From a checkpoint of a small transformer trained on Wikipedia.
Architecture: LayerNorm before each block, rotary positions, tied embeddings.
Training: a variant of Muon for these matrices, 604M tokens.
MLP neurons of a small language model. Each row is named by its layer, matrix (up: input weights) and neuron, and shows model dimensions 192-319. Each number is 128 + 24 x the weight over its row's rms, rounded and kept within 0 to 255. Numbers have three digits each.
A block is one neuron, or neurons of one layer that tend to fire together. After each block is what it responds to, as a language model described it from the Wikipedia text at the highest values.

L7.up115:109150109143131090148153141134102155142136155118085156121176127139111135092125142143081105134104122137144104160107141151138146103133164147143101120130144168146135076115125137096180104119174101125169138110094125156093128156119105129098091170155121144141124089087103091112144101095155116127132122131131169126148144128143151131102109165104089148110153115117173151133128157117157134102104
L7.up199:102109119099105199152126112144109081151163105112103152123094131106152172119133170155130130101086117124149137129134131103139140135149119077112121128144104153143157103117124128130131133116143132152140131123112169119161095088199104112131125094174084134136130157123141105207121122063104150107125098082126072104087144135158166108173126137136118120157126160129087100124144121126110138126153
L7.up214:122153177111086140132152121100135175137141129126114133121158143097142145146128085115125119064099158127120119132132123131117134119137115152155115134081168133141105063168140128161180167110102112108143103111105153122110104095179131119137104137129105120125128123128166130160091135096128123168139120145115137142111124108102159146151089133118169126145120157155136120148167088140116119111132
L7.up682:158106100096106164139100126103092104125143150122151114105122038129147150116132164117143147091128158156124126160112116192105130149134156137117144096155150152127116131144143131171155142114117089174149142128154106105137115090110134138156136103145112145143160125128153150164132088174085144095166090138148125118129145117112115107086158137163109166134133088147137168150149095148120100099160
L7.up707:135149110137115111115134147123119147123108148115144123121098089105080120106114126090137081172115106155164160128074119109119120082143148145106125100139110143159135130111107139125167140153126154143081129132160121110079161163108086066132117109158098123114086127136147106128190131096136134113106159094135131175131148129136129169112136164115164124119100135095161126131106196125139143146111
L7.up915:149108163073141156111123179117115149131141127132116137099093082129076145095124103101149110121054152118174104168152161132095132141120110130165114135184142130141100151158066139163109124163127135115121127127095131169137088107129131132118153142135141105150150119109119116152133115133123142128120073162140140138163099118114156162126104140104153113115122123102147132147126104135108158123109
L7.up1124:113129128132153125130135160121119098090111121112160178133147130133105133103132158138149141143109149124138112138091128114105106152087119082093090145118138108138120097144161141146111097148111125157124145118152137125124137129107121124124141051120085123168130120104111117155167124094136159173137170099168125161121092101151164124084162129153110116155151142071120144109083155151120078098127
L7.up1185:119211108057137137177122124101120137135100123108091139103133106116096137127091131130101111110091131124207154159117104128122144131134153161145119137140130180079140120132140082123137119157129119170131124108132108113118091092162162136186113108130095126119127086110139107095166121123135164157152121154093154117113148081122168155119183142080120096111142110155114142124115115170132120120095
Responds to: Academic field-name connectors

L3.up95:158153107086133169181130109113122122146110078129129151151113154141143109157109130162142123138124181170102097073128132122136152106099161120153094116111129095129152098129106101086145106174121120164097128131146135129116127097119140142150134120106138102101152135098174132149114164146160140137140115141129134160140141097136113119144166140131083099113109140122083141075127128122124136092147
L3.up117:118142119112148116111100100131164134136133107084132162131103123133140156132140115155151111107143142089124084136119098118146096141130143177133134113106118100171138111123105108154110130156138150132148132137140158119143131113126159108152105114072080082107159091079139105145153112124090134151146122147114080153130121161132175126126161117100131139131118086118142161146126137138119094165108
L3.up138:082149128141139134134123095113118163114092129138129121142152136134169120135165106126137107107147119143179083078093095108132116132118130164114129132132093119118149139138139099106102117110125126136107137108130096116147089158108172125133106126109106101116123084128162110139080146075148105155121154105122117147118061077143157127123167133140129120109146120143115147151167101148083146077115
L3.up544:110166077153152126149159082114092119168122107131129131087140145126123159109137126129136134079151085114167094121125136159155092183144107141139143131140106120110148117178107161145103147140155099101137142153147157104148106135145203119108107124130134140083127071108151125129119119138164160137146075081100107086113129124110183115134119138165103117123084165132110109153149130165118156131118
L3.up886:153117107151134129125143103107138130146178110127122121158102145138086167147122102090131102105124120119152156141120154148191132114141122132093112113134098102097146080119117154136106083097099125137143102104132130092139078123144179095110120123129102136141114110105136177148133145140148138127126105159197149146124107126111100153117103138096152159143103145107098088110165118138131127157129
L3.up925:146122124164113149179133091116130130151111122115152158114137145170146113146118125121136119114122118131151111123119159177177102120130182115109087122114104162123127118119135145124132102126109129163162149113146163095135097154166149135205147116076108108115121096141177117150150163112112151117175101138153132126114145109153126146137131132112115159094158137151151098098189139094133163133120
L3.up967:147185101107126109169159121127130115146142113141127154125079098120110150147155126161144109150118120202168120150135117133069109100095158158102152155104072113105125096110120126126129130129123132082110111108116149098146074135097159135111101163145127138159134186133155109178106093134068095137102123154083113146135061131091166082102152160123167099136133158146115100130105117136113107089135
L3.up1205:119194180122128124130121150158158123141128110119106155110131135171151130110143108099182113101113166132203144120112127128185134170117159127093145095144118154142122118116125141126118115096125158166141157118129138148251093130132126145134133099131121122114110140140099114118164115138147169148140127178143125103099147064105122139120159125130156137115165140143135135154173124108094174104133
Responds to: Institution name connectors

L7.up253:097181150129125138108125103124123148149118122106105077158128103166096122152148100107137185139095101088091128147141133108124126159123153134130143125115132108112118121123136117116143164123127137099150161092145123161116176102124159144141078150123140127126082094140088114103138144121122146135125130099137078120152173125117111111125147127156151085101135118152144184158087167130138159169129
L7.up373:113095188100149112165150106125109085117117097088110155130166106146110151113139102158152155095141105152132151126103156149125135117134115141111115150086125152140121136140149138165127117141170140151122077141123129150118149136118094131149105132148094138169118104093101132117156074159151164110152156144108122119135129154158121137155165109113131134150104164074149124168092136116123114143109
L7.up377:145141122132134168166096133110092105138150139153122148141116101126142158126159134170086130139120123105143126158121113131129149146118165121205114104099137135122105148113148152121110138088142132108093117109108124127129091142126134171148127206165146112139133074141124134130147129112120122135112149080109102124118058148099091168118093132071105102185140114125152065107134134131125134114099
L7.up770:113132145130148108139123136119140124127146119159071101142088103137161125116129137134122105120111129096176090142064064118103143139171125091117140126153164091152117163152131110131112104098157121076100077109133113163154148090131137135151107144131126146098129112103137133126125165111150139133142124156112171146130122114125122098135150149178117098151137118112133131146166137137143133145119
L7.up1035:193135083111132137120107157098118127127110159131111119107126106106124119137134065142149179147138112123145116138081147137137126102100174138158122118154174122108114155108123100112115102100141108081155114161112110173119123134128113204102158105126150113110160128143120080140091125127168159081136141087123147129131116152130153145122133125147118125114127135097117129087149145136138130078111
L7.up1039:135137085122107163077148153134137138133118121151115160158094103143157131109163117148138120146156102123146049122122036118148131126182160123165138137115134146104141148140124152135102170112131140125135139121132096138185099113146131202090054156132129136164105131162126109147156139128139148125148113136148113108165140108094108102139119112134144123141145107122121113102151168097153130065130
L7.up1240:141123137155144122105159164139123137148145113144102131098096126151165109120138150144093150130121093126170148097115172133112145064178141099131148125153151137115117120155166126110108104143154138127155102136109142136104154163128135111150105147171109108142134122172087128116109124125172168136088154078168151125146121111171123196109101146131101099080144093144156176101137127119127127111135
L7.up1269:119205097157105154079112108113125143113126134137144126145114115165169110157184111122142128145112117144153147097110108092135127131121177111149142136141175103115135130124141147123107127118141174130164132114118120110142129151084096146142092135175155134116155104158104135140110099099158153101123127151145119145079091138105145171115114118081107081145142182126176132075133149125092140129133
Responds to: Year-predicting tokens

L3.up58:174108124134116158108086116125082116153155103149118122141117099103148126121121108105126130152096134133099164159113139174097108166122152129125106140158153124115119135064139150156131079128138156149148139153154110113111085142126089144169107154094117108150088147158143131097155076179134121154109106114061136137166130140129116139139141111131097130176158132103148094141147121147117118108089
L3.up86:124100089144095087099095104132122161133124180128161165108113077097155141112139127100114149126120123128129136129115121124119137127137119138136080169141133156158129139087115139126102090141125125124122144115121145081107156106152103111154151130122160146109087132175167091107121152104088126163083131116132133148140157175168186192149149065135104101117127121121158134137119132165108132146153
L3.up214:149121125131138133120125108094134126184140126081159125128119117115118154144159151165142129113137130114162097149139157097081119130095134107109096096116149098087177153109123123138121122129087142151133166115133115124156082120117127137140144138113104140151120149145179139112184118106139137151115108147180115133123107175152138157128133113114151128106131136110125126131123114129121148132108
L3.up248:180148112153117164140150104123116133150125166125163107107145146107149134108122127114093130138105102103117142122123105152191124130122115128135129156108139134112120090109093123135101114099153144118169156101101113177089128078091171146119136065179156148154113134150147109122114137111084126145126110134116123110197178157149120139147133094137157115080144159119150109100126129094111157128119
L3.up597:154125132105124112118098095136110112115106153148112118139112133110131103143119058101149130136129108136111149149089104115150120118154133134140103156104135151148133126104143084148105113111130119119137102107152112104105138131101139100121117141123157127132108152115154169131149142140151118112150119128137167126155153101172138113174112127124131095152167112134173134087126092135148121146158
L3.up988:150098147139112134159124144137101089104138140117111147101170088094161126154141103079123148135114155185151141105104102119108087133186089146088135174146092132134123067103110168141114108111147135134142138114117144126172137109119136147117155097092143087171104095123164114129134112156094138121114118116127115142126138116147121173133102148158125128150117141135126120127124128134100115150082
L3.up1047:146127149139153135120148091125117151145131124123132104068112089156126148115105122126125148172080121117107156122142130140126153161159131134118171173167107156140091112105106146101139109098157117126147098129122127165147121162121119114105142179133188144076116118115161134149131151111102119139117128196122129177133153110138172140118101139159094159148137108108124129111134105143121154133085
L3.up1074:118124130147103105103141115156093115121131107131149126128124073101113144155149141146088092103171119118125098167168140090154118157137151096144145155118129082115103150134122121127128161123153159155122136119128140093081101155099119141169101124161109132122108121129127128099157097127107103165116069177147133138122111091186151152110144062113117102115118117142142122144123111100115146165127
Responds to: Markup and symbol tokens

L3.up190:199186104137108115144165125164147163098141183115107151057120118118086109124132087137123127121054197127133134118128121101145105143091132145158137137122098132158093131075111140101077115148152129074154146120138095108115124098141158125110146113105111141147115104121070139118137131132111145165141105142070108165107140111112145128122129121131109161153066156083152127167146107130107144125081
L3.up703:120142145135113171154145128150103090102109119073115132103151160130084085134164130109147132143163132103124117102125082135136109177119085152178116126129124152161141126102055153120069086132135109122136116098120107145140141107174096143164115115137168158097147145093168109126132111125097143164166142132114130149119132138124187099151131149123132133120084139119172107102138159094098109144155
L3.up975:189103111127122139150133088158124175098136107110134176134134110158186138148143165106138124103110133123208082092135124101136103133132163136126132147133136134127077095129151103088119061141147116112117122115139090132136150119099137140093115131094122097104108131135128104111134098156157127114148142125131136152158109096130126142146131072120196129203176111152127133137178142128127123128132
L3.up1040:147150074194133135148119128133171165090122151122123108145126137105117125144154114130161095103093139105171118108137154151137136113117152151125092141166136147135134103070153125127083136100149128130139138112120119124130103107100119129145136121123148097122138134109110140153130133131118143171126126129114097106104131115100163154162096104101130126129131155116154133133125099115119180129124
L3.up1050:114167136152116118094127138113144127137153108141101102083116136176147110132130129120171116121149127122106103148117108136114120133119119114159118103109090123127154101111113138097096145133152132133109105117076170084144129103119163158150138100159134141205134128118155121139105102147107108092130117122146081121109123164107136136130138108127145121099128104130088139102148095130123155124168
L3.up1156:144136148131127155116131116126146126149147138141132104113132117139119145141124129126149168094137094147122161137090094122115138078145106127153136127128135143108113116087110132114102127169122088085135131143125142123138186136095116097138115128159113089139091117134112119148159141117077140130114107113123106087136157117126146153126110154123119147100134109136151134086152121098125135077104
L3.up1185:137094134139138133120113084083147085104110116131168100105122116163140130130138138134129144086131144138131137128123114139110174112107109114120132096169142176080136080150140146165116139096109103129123127134115113090177149154066125140127140103150138134159121139091135128139128154159100114127131127141136131133090130132128105116139158067123135138174144159109146135188141103135139110107183
L3.up1207:130136142136102100161121114119141101114116090153119158145130119141169124156115138123126132128120192117138152133114118121105141130101129125142114108144135164131137086107173150136115116138143092113110123171083129096131157166073139146112141109128116126126107129130130153177108136132078126168134131127165118148157137150076152137094077180120154047097138152105114138103157163131135132131143
Responds to: Separator after name or title

L5.up676:097077105114117150152134130122156118140127090156131177112144108129110132142138102165141144122131146123109095104152162100135135138134143222162063156104121125083087135136116144111154109124111123127082119142067115123164157152113144136132071122143099106123115145158135125152136160153138100152115119128116115108143116153164102134139135141100123136121123131125117083148115113120141124128125
Responds to: Dates and year ranges

L7.up212:111153103103157135096116128131131114142128113146158134121139130156136092108106116130103120107144112133126137136110130131118166130161150136117114116052157131122114095153134135118100128153099134136128120157123146099139137114105171097109110109116163127132103067125119124136161143095126105094092152127136141089103126097077105142087143154096140139141094150119099152151096148141097141104138
L7.up229:115072122111162160075069148112122161119145175100143160135162179160112125162151142146113102113134147103137168114110155153079130119157199149094148106147129085172123116146151071152103129124132067112108146117105140101105119131139100125125101143156133104131150106139109116156091149152154137145117152142084138154123128098150115131126126136122150100147098151157147130098153130119147129140112
L7.up264:098143178127162105119130115180083162094113135151138104135114114148137129120077173165122152144105112148115194117117101144150187110120127145106107121094096152178154119144100155095135087111129131139169145083130123149188163124107160139141105106116077119141108162129138113121181144113157093135129144157151044100102151131095139136139129077117147137139084129141065107117114130102128105098154
L7.up565:126122166120135144100132123174108130115114112122140158124122129153131135127140160078101118131119138156102141095143113103134117140147146150168130093112163100114147110113123146128149107105098105085158126123169136124166127144139160139141138155099132156136138125123143156140152177131117142099113140120153108164117110151095127136146141114120106138073126104108152129182081128119183115128105
L7.up989:121131139093131112145086145107157122164137171111128113158104147137147132133134091131104185126078095133140114129101154122115097151158149124166130098173127129166101159086179150143149123121080105177132110125089123127141121095123147151105125085085162150116132050143113129134124111108110133132135159172141153145152129129122133149125140072105180121122120136162168123139117149113126150143097
L7.up1001:096124135141135136079125138137143147131072136111109148115129112136116109134110179121126132123093086150154122110120146124157112121114113123183160116092174136167148150153147187156135110122099114137156136141118120119156114121142134118150144157124143158105104131121115150144124112152128118136127117117110107105107135161116100183135124105128121147102079128133154101125117144111114076138137
L7.up1108:131153173125172138065127107125097090109137154111141146116150162177142118118083166160120164133119153106151142117126138131153112124100134129117111103110159118141085133156131140108132121116065125154151147106147131134141126083118127112150102124135109116106117122160125121119129140142121102150166174115126077137106159154154120112122128076097112125122131139135106129106114151101183075157093
L7.up1275:143127118110128162093114096115102129154121126116152132150095141158139142077148146109112152123144150177142129159119140090102105055135154114167126100084160137136125122110126081155149097159103118154178099128146110141142126102119147143179125145135146095110128110121106080129181113128140118145139162115157094103133165089110106128126186112122163118122126128136129093149077160195121140115153
Responds to: Next number in sequence

L5.up1036:123151112109097178082133130117127132136112119137116105121141133141146124133147109122112115146143148111105134136121147160167117096095120155097091113143126141112119110138171102138099127094117135131091131104132090129115176112098128161107134083156148124153095156131160140119097151126124167150134119108144117118118126139122167161134170124131113113120135105105138148155127130150116123116180
Responds to: Name-end before aliases

L5.up962:127133153120049132093144147107097079157159086127115141130154113092148110157109144136123101150141061084131130071115105117145104165092140131099170147130131116112125132149150109139114121126146132130174117131126146106134167121159168133160177128121147112130131124126127105162095092118132141148130130137115094187107097131086161121098140132176148103108121101132137120156144140100147171139130
Responds to: Mid-name predictable continuations

L3.up31:085120101137142182133128167096113151136164145110081136174077163090130115128133129144139126163110122122135132127149114083151096124094126163143139105111114174164124136085116123136128121136120153140181120163146107189101152171189130126174137141095128137121187139112133107110117170169147137133163160120113170155129148120135105109185180124123128131150183153127126127134125127107134078100109
L3.up429:122172081168135134138113106139095128123124175094080116167113155148125149157146111142118135113136127137143119111123109112130095165112087123129143119085137080132140093115129138134133129092088113148114109139085154131124135126176159111121095105166141156123080109167134128137148170101144131132130095109097119119107138143122124131121101151127096150119097135106126119172144164122152112110150
L3.up548:124141140147118141101085176155052142150158149118143113161119119147143123109165120151130130107139122128147168125078141118111191145137097120113098135123090113119103163141113135190125109127075143116142151107121119105105132113136109112137104143076114148146123133131149102127112124103142133127195125119120111096100134135098160112136118159113157097114155171113148131151076175141129102122115
L3.up623:110113130112169143046138172120124161145121124142124111123082136098164124095109125139112107138127219128170149141137111130132106125120146128176133122133113093127130128094139140124095117173163107103145145131098150121117157148140117124104171092116108161116120126084135109067132166111115094068161154108118137136136132091152138144110131131108121099166156179134087143158116114141118137107107
L3.up647:116106107170132107142132145125133145150137118096124188124140081167126109116140144192107107127138167163137167095084129127128150131103116106183132172133100149177132134125111144153152129136120188115122155133146108157115077150117131139120119131150121135134111080124138093080165146113081088139134140109132148118112081172146170143140153092144138112117122099142130097120149146130145137140132
L3.up746:155142111148160148114094129088098115111152108113115152135147160146123129145135152107116124149101095139108105134112092151127150172110108123124131132125149112113129134126084137101129088125169119074131083145098085143115136122141128147117114135154159097120117114104137161158154137130095084132136135097131134148100127144104140142137144106127178107149182126124109131136136178137122106129215
L3.up974:107153161138134132108123136130138136155126153104101164150139117103111129102124108134122130150144125128083164145109128080181157125108102115176118127133128161139138117177134142106119177132147122129182125140084151162094166133146124144097140166133139131125145107152123156088149122160106127157135165112144124094146144120150116153122183127116135083140117148096144141134120115145150080154128
L3.up1069:113119117107111124173095120118139134154116192116121131147113129080131137126112127089135148162157115134111177078155121133099104160110138108169094139123154145125112155116126147109112099141148136119120151144144105140139139151145175172203087140107090092134117124119141125108165139117105135139154118110119141116112098089127091133137169099147137120098080097137124149160099133136175123121179
Responds to: Month names in dates

L3.up6:128113118141160164138088098086091099088136110156160103143145130090157141133126108095141109104123113134136107103114139153152154148179148140138109116129127141116121121094109134142167141171138158174117134117127123136139138157095111167137112108141129118146099151165149123166115166114157115151137131099076148116132155184123131157140116154091129162163118094109132113097123134153163111155127
L3.up428:126099174134144128115096157119144080120161124128152132133104111124144138165135116136112105162214101127129092169148103122148145151146114188153111123121129108148081139123116118120115134106109153141122120107148123158140113157102139120133101111147120082083122135132143155115128165099140145110077142128164129146117118126171143108133103143112128083181151139093130141104167102114107103152095
L3.up554:092124106100129156104139163123127114117111140094148136126160124134127131171126148073162117118105112115143155114088113153168092132153109147137122131101113127117123127138121124123151109142145142111157167139121098113145095102104123135133155122150074072089125167139121145153093101141107129132132134162125149167116150128099155113122122078145131142141104095106102103138111146114109132154126
L3.up913:116133197108150129116105144131147135123120120093165109125100117150133135118153102147120101144138126117142122139142120132161190140137148190145095140131154110137091128074138149175112124130130138165115135101173130153136112135131127133167129131113102095108131147153154117126118137143157129140111147101148136157114125128145140139112128133135124065189140130089098147166100116142148122152090
L3.up986:146122155121149142091105094126101113116112119122156119113117112122091134125101094135087117136151082097148143169142072139152167130111113163133135134125156091143114136110131107173092095116141114166097131109160148129101095152114156121177115124125141111106109115098123172127138141100210146145114129090138104122123104121148111082135146157126129082185128121115128160195153069095134110146085
L3.up1023:095170202153134132105119153107164102140113091148147119135130112126169098174123130145109122141121154118146117128140110166127161142111158119130104119113162125137111119132136136184108144133116164144131091115153137148103123152104123135180118150100131113128154135139127105164138159104159134132118122102145145134126135116150132121121136118119119082137146130123104095138168124126132133149096
L3.up1132:110128204121139127086103151122150103122129099117146104106107117130144122159122125124114126118133136112129101126120099145111140137119200161131114141109171103135050138138133121168115108091108149148136127101166138156126130142091116126212137137136112050118145123135131122141120126113148112139108144116160139149114149137136137109132129136127104060146160150098105141126133113135166136136106
L3.up1217:108120200105152136124128151123124128116143113119152113130097114174143116099131112129110113112130112144151130108130106140129125121122198197133151093131139112114106141148160139200152129118144138163124144133133137128111124157174120126145141122126096136151130129155077110122123207153150127144142145133184117138101093123118150122095175179129106062143126103127142143198165116167123119120122
Responds to: Sentence and paragraph breaks

L7.up98:178177126136135130116131122122153135133146121109113117133133105092144107166086136112079097131122139094124151115125139096119138150143102161084080101148120117205070140134109101092129137113114181097132158169130100119137103140115131145168132117123120120154096122136106140125102148168101116140125118104146119139109083142178118134088124112131121121118081154134150138141108144094100129109136
L7.up307:134128118163146090137142123091120117149090121118063146135129133153123156175142136123105128141114068146127138120145106142188124162144130116115118121147175153122139107129135119169141079120134117143143139145123090103124177117078101151132115126122104095101128150156055138144181100113170156072139100118185122112106144159153119141108119092133125155143127113170099162110174130109134155140137
L7.up626:129150120122117108094131124182139143148143101111119143123093126121175106121153105119169106118144150125131145102083153092152115147153132133104100133133180156148152134136118129134082168153066114117159127107108128104139143124138123162215152103152161143123142126088129107044140096106116150156121129116104112115104106102127146136095091143121143129145176122156118112119129135144142149157147
L7.up753:135148124145121160144149129102120112148124119113100092101138123125136129129128128117125124145134129150134128113165105144103131123151167116111152140118138104136116119127129129106097124114121146073124170116110141098151131099089144131099158123102147118130098136110135122129163165080111129171097127078105092130129093137179096090140193103131094067134098150129131135107111180138111139137124
L7.up847:185116144135141137142102158136075131126134124141136075145155163116105129185152137135196135104069085136141126167120130138162091150100118129086154132136134148094086135126138149141142136144098157131119138111151130180129145119136152106109129165109143131098109155160167154131111127124128121154143173126126153076156112139114149127120154127149129131122117126149117109140172102146139111127119
L7.up865:141130102120129125171140087114096133117126088109105131158137142123122117172138129113188162120184111109135125140111133142117111159123156155113137123132083135122134086127135129150119112115165142125100138194164127145119224134191131154111143132089106117109097138097143102091137152125144100143124134108107135135130107127168123110112114143145073111159143153167078146117160120146108084115099
L7.up910:143182096126116076156149131110121126113170094148141124115108157141117115128134116149156137168081129136144108114074078150116122155137123132117109108131121111067127129144106214162145128116154121155137142155147099116124130143157142131104191139142130111128123104103152156071156130088119133146134103121144115122166154092159128150186107101118142078106102110135172117112165169134123112121124
L7.up919:167123101117145122088132124121166142115142131143147102135150098106121126139136105154119161122133107115128142119104137106143094129111118135140088145111109079104081124135112127167093119150144110133159134143087132115186142128164145148143140152078086147123145174077134129066118088134137082138130117104159139148127145133168147149137115124154112115128155118135147143105093140134135116147155
Responds to: Copulas and LaTeX backslashes

L5.up758:121113163179137143131115108102138145089148145116133129113098138134173129117113157104100093134148124126106076110147119119121110117078103149159127100158112128092122092145094115143106159116148173091122108111148120147143125130148105118142146131138120097173138147107108154130106109177128149120138150095130169145150153108095125178129148130116134104144120128148097145116140132102170141187150
Responds to: Sentence and line boundaries